Part of a small language model's weights: width 576, rotary positions.
MLP neurons of a small language model. Each row is named by its layer, matrix (gate and up: input weights) and neuron, and shows model dimensions 16-111. Each number is 128 + 32 x the weight over its row's rms, rounded and kept within 0 to 255. Numbers have three digits each. A neuron's up and down rows have the sign that makes its largest values positive.
A block is one neuron, or neurons of one layer that tend to fire together. After each block is what it responds to, as a language model described it from the Wikipedia text at the highest values.

L2.gate9:147103115137133124111074124164121139119163163109135091171135177149094115165140066131165094123115139072172164175146139049212142089139122125136138082159111133163153107164164142082094122101181160119110124092111110119170161135172126118123167126190087132184125149150117140161131123086202170159
L2.up9:192112095113139155083104157111116103146174126128057116097172114191167146077101115122116073122099133085153121142133147130117122088075107134106147118143116127106134109144099131117171154104138131143136147117123051141125091068103155137151159195189096102068093140108103139127133140086110152170
L2.gate121:118130093125126163132168114155134095117132074161118145101174096120132165142164128159116164147139117107140161142092120080104137143144126095122119132093165079113094107136076107169129129137125119149172087188115122095127078161083147129117098178111109161101189160127064118093142083089141175088
L2.up121:064174113109197086156158066100068076136153161131131070167172123130140128141106163126123104134122122108179146119117116197040159138105070147117128147109119104126149128125138143097142093124078182112121120126120165143093127094183145197180110129084166169172107163081153113139136108192100078121
L2.gate482:130155099153118198137114122202104064138134141176157126146103144121087150126188156092113174128032034153125123149110170106115123110156091136112165144133162143177137098087149088193111102135095116118136145221123128154159083137137152153105103156124135080141147136103087157124116188090103152118
L2.up482:140161122158161183120129124156166101163173121156148120150109186098117129153175178130108192130056060138153105159145149094088146066150089147131127139103190150179135117093135137182120142133115111139082129236114141192120068145121137130111101119087121152115174121065121140095126160091099112158
L2.gate686:090185187168127113133063106163114137098118129123137165100164109165140136097152114144080146125117128120129148101122090163093124128159205122172117170143153122132183139121108113116154087085065180067131116118116132134114181123119122106060119140111151139127141137157161091136176104109137099145
L2.up686:131129153137143117078169167159114069106130138123122125097161076128106101114177116125200114142134125090102117095132107149123097157136233111167126154151123060105107103165113091099171110118154158116086111171116148120140161128153121096124113094098116107136092097133175129105126199131156153203
L2.gate825:069105132155127131132134171103129134087111118091071147180212152128142109123110172144102158150079154084114164122135156122178129137152137133132148139117084106139124184162177133065168127160098110173110064112094159105165167117170137099114088125102120094070181058130128103090108193120151135104
L2.up825:101126141155135159117197109096118134114129159155088161156172150113197109141164114139146063068129166154143094125144145097163089095146144134104114135117105079082181152110167110116118176185159158112123142163132165088175172184134177166185091140152071150118137097114154087159118077122110103115
L2.gate828:096138074153090058161105112128120175138118157158144106129110121119083142177138105042138094085107111115104116135091095118104112186125109146111152142176117088137120115156086189127164086140142149144159084133111108154125119107096126121127104177185127181089112134096078131045133134152163088079
L2.up828:097140123121106074161129115137106185155141130155145134104127071132075119177122141070130116130072121114107111151112074156127131166187162168088130107139103121142144114125138171145142079149149069175157102152112132126068133143108142151131104179135145172064097125095095132086144172102137083102
L2.gate1116:098156071087106146181167168123176140143125110153145126152155128101145131129193132125104143043142168158158153135153134141127162109104160168117083150149144093137154125091145102160152148113086097145112176124139156105092189121142161132136116126087087201159150126146174155107148157149124125110
L2.up1116:132091093104105084138167164114073162132188042163134142114143100122108102076162066078136145068121075072112128138117099127104121149066190148116091181183151115155195147076111127154135144149105157131094156076129095113162140146147103178070146177143065135152161091100125147124063144170154196115
L2.gate1136:142102142131150163106134112193140093183108131125128150119088091113097129136107135120139147123074179147090126107153134165148155065094166145134152104157120116133118119138144141150172174180117125123122150172092104131160151122166105085115072140184147242127106132132143177136107127174119123138
L2.up1136:132099117129139152078105122190159082154136123155104151153102120086104101127095154117105176119091138100099125126149118152109145089138131142183173114142128164100106113144157169170151127193138156110096187155066148130173112103137108066148128141159158170145124096124152210117119109151115125123
L2.gate1243:160115126167155194157113124141105168119138199101131195147132137114119136148094165121107112120135114128157099151129172119190116162100141089144149184151193136140110161147133173099161093154156117105101182128124111116107165162138123081130147187156097165110177076153129094072126104201128153137
L2.up1243:119109085186123166218094148161110186120177191098128191120201142148142151158099137097090103098141137104152122103132148161190089199116153097106114136139229099145132142122129166138152096167113090118132129150094145181145175172123136126136173183106124207112142105173096135118061102196121143142
L2.gate1461:087165136125135106095146119158097099150143084156130138139133116079181127116156143088166158111164148121159107096134085085162095120135118112211141156090096104084120143130090100177112097099125105155078135155132212124096162161142147142146128147099146163128095104098085132104071155128095071124
L2.up1461:095152157092145117104148104099096104151156118192149097176087155104163068112170127122136128179117114138170081072113107090112083111090077119152105154066044105067111126100097101159171090126095109105129113159109140142170111160147143125165133169142119128090157083160098110136059115120122073111
L2.gate1579:121075121047151126137135097101123140166102124183128132111181146162139164122099095090154172154098098147155177125129067128145126130153169147098115111094076155058151214114133116107117138150165105126166127136123131124113157149111116135109159110099100138169164138150193165113169091154141119151
L2.up1579:089091181029117104151073100092139133137115117152200136183119161096134184125174128119124140115134085100149118098115134041058124099086197104170154096081151131093112111102067115144144119179121129198118130135121148124116139157144171145145141160113116144112176153121156059124085186190092175140
L2.gate1629:096154129098079130172126114137182132121049089093118127107100112148134142140147116119106144188153129120124152097136050139079082136116158158114091113163116092049134100109077138140133143163152076156088115162081120101093115085086134137127095161117124135147200100138165107184060146109108132115
L2.up1629:127154077121110121147149153128121106114138174123103108108135114140131177116135122109108196229133118140148155086128159154094077156160113140129071123136101062103109187148080096109142107163120116147143126118144205188069129119158163143144096176102089212145192155152144115140066147138141071090
L2.gate1689:101152126179137160167091113127135084197118136186096105096137138141180143073108078148126162143112117160099093201129163088096147097185120153107134141139159109084118169131113089150146203086184111119146119149175089109109148148206121110138180055051105080157154123105097182127144139111149136119
L2.up1689:082148136136137150149099125104134082195144102151082112098151123159177107105134080142145167150134125168140088165108134105070145108159112148117124145139157111096115163132112060147131168088174137137135122114175097104112136141193154131189173089054107097135161119081082158159132121110150138132
L2.gate1786:137118147150080163144131126104067086084146127170154203061163178152160109141096143094084114138141143124066086169147166122126121156184066085133172098171135133137139138132134133126182109085173171124168074104194143209098112186129183099161162154138092135167124196100102129111128117122107136132
L2.up1786:157086163192173154164117100140083072081116134158095168084145196151156182176126140093178102131159141097112113152118097113191102137189112136106168111146108143137156107138122148072173089130174136071140108034160046153096117124136133126149132127172122143124134149079131132085134075137132209153
L2.gate2104:082089078072120077151171126154091201113139110074072111115131125121122076159167081115145132137154121096114059114145149095191090117141162104159173127132083138123217078121087094164170157062081171131032143172096105178093172146120110145131120110105128118113138115054080137106078144124152146152
L2.up2104:137088116111138120124189145123071140138211110131131119141112137090137040148194144155103158168113151142106061094129112133156086147199145150138146131150093151138165122089110139159205147103151140175112160137151135236100127160131138161108087157095123114111133143083130142102096166144150168124
L2.gate2222:142137160111179180109132113143183093203109114165204144125185166198153141108174191129154101149108107132097086195157123156073172111090136094168126157077083145127115186088119136148129088147087140144126121174154165149123146121103142143102115098177077136101128118118066134162123136060147128150
L2.up2222:075136178100168193125124125155209106200078129125146140116128144191183139123131152109121156146119072102083102129156123185111118068098130140169145152109097182156083181129104103175089087110077091144102115178146087125162108113096141165118142078167078134104137148128092127150169162092175151109
Description: Word-final pieces. Final subword pieces that finish a multi-token word, usually a name or noun right before a comma, period or parenthesis, e.g. Bel-grade, Res-ources, Seychel-les.

L4.gate2222:118161086140179122157146076108116142153155146151174136144123112116146114080134151107110151220173099121150103133097135119084107118093087156166123126107114116142155075107153139086105140106168137114126118140099144121138111154170172172132126123107144225148196129128135114144149119162110117087
L4.up2222:119106085108061170134095120143113110184175164065172081103072160136111106132119135124083122196230123088092184133131094062112204074111117137140103154118166117125144139127156110157121122147135115164117124108084125098116208126066139102143173087040164207102163206098099108143149142054132130100
Description: Wiki structural markup. Layout tokens that start or divide structured lines: == and === opening section headings after a paragraph, colons after infobox field names (Tracks:, Survivors:), table pipes, list dashes.

L3.gate845:145035117129165098084141117175124117127120087170065141140146142185141143099180146131099110111147124112179164129158154113151107124137119152126139162054110072118117117128156090114120128130078071159108117179167118104100131141105122131084147078099147143112095084087107169146141154128078111075
L3.up845:090176172141113113146127094091095146093120186097110147164186132116147109131123158115074087153170145180103113111150142112116146087090113162193141092187097192082167108113159175133203132190065072135110162138130133088133145178120176118113133059182099143127115089086061072105098154107105121158
L3.gate1122:152090174102169154071138101116083169123117073100109155146156117110181134125140097106117079143087174144195102145142109157168187156107136144149145167142132058107160142034112081041096146162110169130108106154155170088109182180074194141146176136186151142141109144102158099149074141151160139106
L3.up1122:112086165108121072124147158140081106141084136092142128072131119136127093132123176117139117115135178131125141154083133100094109048177132137122160139128071129127087084117141122097213145137176122127087155095086126086147169120103045085158125115202157122057187100141136099134143125191107082117
L3.gate1401:093146123151141154117110139130075153100115174099118114074119159138160080152122101155083129075106213157114146148110137069101115142114151156174125119077141128048157119112128149058092102194102120140107176141078165168079106157116145071154139111129168084098110086097139126150153169154206088081
L3.up1401:107141178109188117098170094128118099124104119137100092143113185105209137137144142104156069158143192134155077210130173107146089073105117180172156092144071052090085146145108147103102122117121125125058105123111125068145175135107148119155133086085146186113065076095104163198110096106121122127
L3.gate1421:114108130178164087128137125174142169138070096147177118167114078119102119035081133122088107070139091092144156119143094148185177118099110153106097171071169172111118132093130114115099108114114087122130109156083155146101135105123210134145153168208125105153122127159113083156093111165115128112
L3.up1421:101102098146134148184080154057117073139165126101131147116180094156150139163137119104186084187133169115131193089112146108098133077086121127139185163142204145086144115058134108095232111125098134081070118068132132137057177157142121189126145131148103122096100137116058100102164145134148069099
Description: Surname-ending word pieces. Final word-piece of a multi-token proper name, mostly surnames in lists or tables, as in B-acon, McKinn-ey, Whart-on, also places like Dres-den.

L3.gate523:175105110094112079061071101150076160149084089208116143138118126172083105122144175126187139116138158105111101129166090119154142096129123156104134102164118178133154173189104174083116146112091103191086167145089128101130156162108142068111149160094130112106139099137128128121135102113090145144
L3.up523:118122117165094103124110146175074121127140090197142118106103122154050197117094186072138121140200125137142083121148130110176108066072127133183113082141076138090130125196166113178112093170169099153115121130112129125184188142121128148146072139151140135138081085145128167120113119146070115151
L3.gate1095:129099118119108120136097127111144146081119123100127162175103075152134135088151132047182136126128144160119147097107129120087091129102106112102138082146124159134141145141179094142136113188119102106114153154140147074125141166113093102104107164104127147135149089160127096156162192132172107120
L3.up1095:124130107127196086161125150133109135115096141143143172149103072132092145170135170121111102089158117131104033197141098143179069123104094152075164106172125177108208148131127093141124173115128112097097167184194147107091171167166164050124175150162128101111196110118153110105157185095122102143
L3.gate1698:084174179128134133177163078104157137128127140157100165122160078121129151158132160139128122093105151158134146101157118116149184112164148155142102069138171188138120156123166079099075198089137087075114122103122150066169094174172093150143105150107136118106146073143155105164129145136150129156
L3.up1698:113190141113167127143106084098119146118167136227153176178112091124148168128144097150145104113149111150157098154132161100130155130185152059106131082141099113171204111125082091092144183117101105027095093176130119096108073161108102122096126145115125167141154091095100135114101152096102107111
L3.gate1894:100142103089112136145103098152138109145148169148117170120166146149088122124112149145190152090106117136096096155126075170148127171082202136143178090119139149103116127128180143065101165182142124177142142113104140107160105138119172055171064127080160073100145129108118141183132114137092121132
L3.up1894:116106142104056123184124069147129099172160126176197129162138167172107161063171148109187112139103160116058103094093112074134124126127140134160165103186063123076105146116109117085102180126148157138094150117120157110133116087134145088163134131114057098155151141112126162098134122124139148169
Description: Numeric count digits. Digits or number-word pieces inside quantities that count things (appearances, goals, days, members), e.g. 1'7'2 caps, se'ven' buildings, '9' of his races.

L4.gate2160:114115078142170097161126140084106120116128055130134134091149145141179125083097154078106117120182116187134126124133164121112129141114161127138187147185115138103115100138118138131096141117133125105128190121110165164104044099133104114093109096070107087105080063167146124164129071089079133145
L4.up2160:108151138143182154130130135149121085108114119155177140100114055161157153113104106115172119123145107140142131115165163145112129123091121112171199098145140098140148157127195110209160101064077083093077154159130081145101110140124118145110157147200150114181096160208147122116102108108156144123
Description: Paragraph-ending break. Period-plus-double-newline tokens that close a paragraph in Wikipedia articles, usually just before a new section heading (==History==) or a new paragraph.

L2.gate265:178108122147133075116117102154109115139115154108094128095052123082151117060148101135115146081132115164143120131208078105149113083164119148128123169154087108111105100102123124011137107128165095106139175055177119121147098137124138134104154228094134123170129131092114090084106100130106071105
L2.up265:132127168118064182052141033152132109102157144131102160098089120130165176139144099167135109037152184166095159126169084089114156150128129171075160111148071146115105096128123096061068159094154102130132167068166160126130096166128103065141085218105123117121152125128128110106133121105077105130
L2.gate534:106142099166164052192140048110129149140203119147157116101068111159119134150142125079171130104200155139152133120153020159198081124142118158151143118118174163163118071183127134134088154129195090108072096089185082091147128172130107157136115132197127148149167173131116123078137142133125105099
L2.up534:123137100187172062161144059092178115103177117170133095094076076168122123145119118074201126117196163089106113120131046137178078151158136160154130122112186174154118104177104122135107131127201050102062130124162070102158124176108136142142136101188150157142162171110133100116148133107114122096
L2.gate600:128108132125155150164143131111081110168114099201169140141135186131099110077097121091111053110115087152166180124167136152140159146099121180148145141164100137133111112154123084111130097162149151128207193070106098100092163093145110176143100052083096144129160150142108094059113153120156116174
L2.up600:163173171154167147139168092142139153108095165169125095116153139126160179104119172133133180108133127158140125151184134123050125147103091115102160104100155099071141185117110055162120144095152158124155064038155109156097122130140153111128163187096092118194128127100137123174118127141096157130
L2.gate622:119174133099110129135128014149134175171133148097159134113132120223109163105095186170204115095167107071087105145156177109084108140153112175156143107092172079096099092125128129106090176145153135106175126024120119133153113167128129079124094172176157113126166141116087153120138137155105100135
L2.up622:154148168112103093082098074153116128191106126103113148106112189121105133116086156176143106075079119110097181144150164116123112131171125165150081157094116103104125116086138089135086168110116116090155165058127071114130123135158110084078111185109165076138171116147137086130172188163123127170
L2.gate687:127167159124171136122123121142129113129163098111145126145141157150141173131078124143096114173124123116154130138151151123162148133092140130114121124130110147185105161171133135152133144147050067112103100179119218141136127181179136135181087093143136137155108142105094144104152177124145174145
L2.up687:154131136159160146155166118123133106157226120124142074124165143118212148088087122178148130107138153116167174191138139076151155107130129095107114125093142145204064098172120147180159163133098097148167173167091088121171117199162135106193106111143136116154108109145093146111199169109134145175
L2.gate1140:101139089130134077142110107112126101135126108140136107129112112159081116132154169151095068093154120170123133138102138165164142140160176155086129111154128107112157129134145136055143146140172130092188199112084088097085212133119081119026127115107132139113133114098120188101077127100063099126
L2.up1140:118080083098117117129100145108101094135107159139144110118112092103064123153179116132098095097134110183095121077171129130101123073140140175150110120155112099126137144118151161110095172152168086067137146115085077098117153128169060147109119183111158092050145156123116181118077144069089147128
L2.gate1269:179121164199129119117136086117077149166106111172125128145146066109080072040123119142164110167126114140147161074131114120207141123114162185110127167095136104140111159115111112209172161132175091177159159072138112105176171075101113104180122088152123091111163153100083131120116160081125203132
L2.up1269:204120142167138099122158133088097138143105121169131111091129062104102084135160175120207103177161075116115170112159133096157124128091193100162098180113113134125115146130125100104177129082129085126189133106147149092181157110109132121157127142195125091130111110113095051089105174119107204171
L2.gate1407:097117147124153076110108127117136116134121153123139059149093180100083161076075113106091073108154142101162152114063100088132129156158078088069200138133077132117179182113084087146129151107107116115093120097159120151099115159137108094139159119138127131143164127054126128159130123127128184084
L2.up1407:123106131142113129165178150091077072178122163095126057106191116065146141117134117145084097101089097101127150131102098070157109098129105112130172131129114115099100118171097055064149177109098082147131176120136161138189179088114063132118178089151116146118135083053179127169142126142114184166
L2.gate1441:113094095119136079143127126088119123102137141147094080110137139142087113187135090094092135098116146115129144106142128118142110107127074143182112156126115142140128164109127144122157131093159112086124141107087128099107094105110152107083173105208155131129131111106147125101166149126081152168
L2.up1441:107162162154155209150168133149115128169149148143125121125122105122152166106106225074209104072154132159085121083152103130187145172137176195102172098179120105107111121160104113150129169177150103142143070096160104146132173172166113165248071151075071068097183164100138112137129168101187084116
L2.gate1448:100138067166154104116092124104196148157154093161128125106114135181057125144120153110121128173158167130171157122102074103089156168154056104104121083136148119150136139173158158115067118115130171047160098128080126232067118091163150086131107124102162109177187153111085181141133098076166129119
L2.up1448:117144113093114090106099102158135138147113192143127145098091086076118111143138200136151111138127158094131126139104119089109156128151083120132106100139117114137113143173152148129074132099168102073115114123110155156107122120111097111128101173090183174141134140130151159107152106054144132121
L2.gate1617:166119086125116125153121197145093066117150112101119141133063108110114093147179151105172175105091079065042102131171114142108125070102136130167102172174131165133120125146121117165123198155119144150110138089138076109159127122090133138170165151078167111126105112073103058175091142109099155140
L2.up1617:162072119099174148183136176162172094074150134116178160153131125090089148114084157106109101127126090105128073098139106133090151096162118122145108144105138173074126139117141102120152146103177169163151111108144207107173149130120088134130086134153196132128122166067071116155136190107117179118
L2.gate1694:195134072163109125136125131149138094129159104096132109109131101101122104173132171082129072133093116147080124166139129061104098079112127185085189155124086139082049107106107122091069151133184159145081128140147107155127082121089207168104096150126143064104114145143192081143157138121067112138
L2.up1694:137127109112098098118115116096116121073192110126119114149124104120054183124092124142113121151146157176090172094201092136105112110173110165100157150135127162156098050135101160123102116160137168140178108075153152110111112179163140141110121161129144079142116158095139131074170088191152096119
L2.gate1742:164096116140152149112138092061104107144130135099111095112152152092191126119126156103149104172126123099121171116130119150163097095156136137127129187089150139103112121119114127123030120126082116152122080100172140071120170099046141071151160123121195115097119145115103111067123122180093102125
L2.up1742:119113122125090168099132120095083219147084184102190133099137122154115136080058093080163115095147098102153073095145143130161120120157125168103093127128121140111110157094098153163084173071075107153179144119071207105150112189111157124109118145106120179153146166131111123044191119159166127144
L2.gate1825:137186116108109146175119125110139139099094135042084112117117196098109065115128103099139148140118164119113125078125082116149185158154152191147171126092139110160194089112128180167088140157117127086128142182076104166146085138145097146113112140133140135165095179102092136185146121120240137164
L2.up1825:136131145175097060170084122161178101165096120170110104114129079135098121087103158115123132059147163072077197098124162110112134097149112121126157116123097161167132129116103143139159144149174129080108195088114121144160149113136119158128120122183185114117076070130117125157138089083153079187
L2.gate2248:166133142123140155122089088169059119107137183110154139122134069106108125111152128107149111078132111064158137148109136101200118137075093148131111119150134082157093097139135093136127139116148086120092166128114150132123196079102112114121143166061119140091165099175134112105126151088098121129
L2.up2248:125113109122144151162113114104102096152167113096127128168084095152049110074135122124139166117168157142080136182075115104154136128151151172197141143145153149146097133122122101084141153060124132136146166127167114102131190160110094128090086117146122107150182127133131151172143110110108189104
L2.gate2251:101111133095156161147128174192143094141152095098151136187082100116134106192130087124132113088166080145130118124129068134135164100124189167104134142143124131206106096077103139141110115117141095109111135040120090136096144123043137094125105143134126144084126132139163123110080143134095113112
L2.up2251:127157149145185164144131068134140054153142163134123077144071123131118139132166179142164106100140078111074162176117098108145139128115137161095171154123079102199120140105179123119184153148140128173139203054148118234168151132128117124102097110095151179156114092182157140111108160124121116124
Description: Small numbers and list markers. Spelled-out small numbers (two, three, four) right after a verb like has or led, plus list dashes and colons starting infobox-style field lines.

L4.gate775:145139079130107084117155182075139108099138190119072125134138148099149081109163138128127134119130190038131147130124121131130079105099131111079171113030103055094099118128135077124094139112114124132173170139073101156160086103153085173153103111088178128167100095057104050132086187122168055099
L4.up775:128133130107088124087111134169146089089056163099123087106187110131221118130113120148079139146134172144091163123123139144122120116110137070183150132159122208087151083136161110160127129094167096138072059122095208125097194121155128087114075102186123142127090094084025138101153139164122169147
Description: Place-name final pieces. Final token completing a multi-part place or institution name, such as Dresden, Mangalore, County, City, View, Groningen; also some surnames like McKay, Ogden.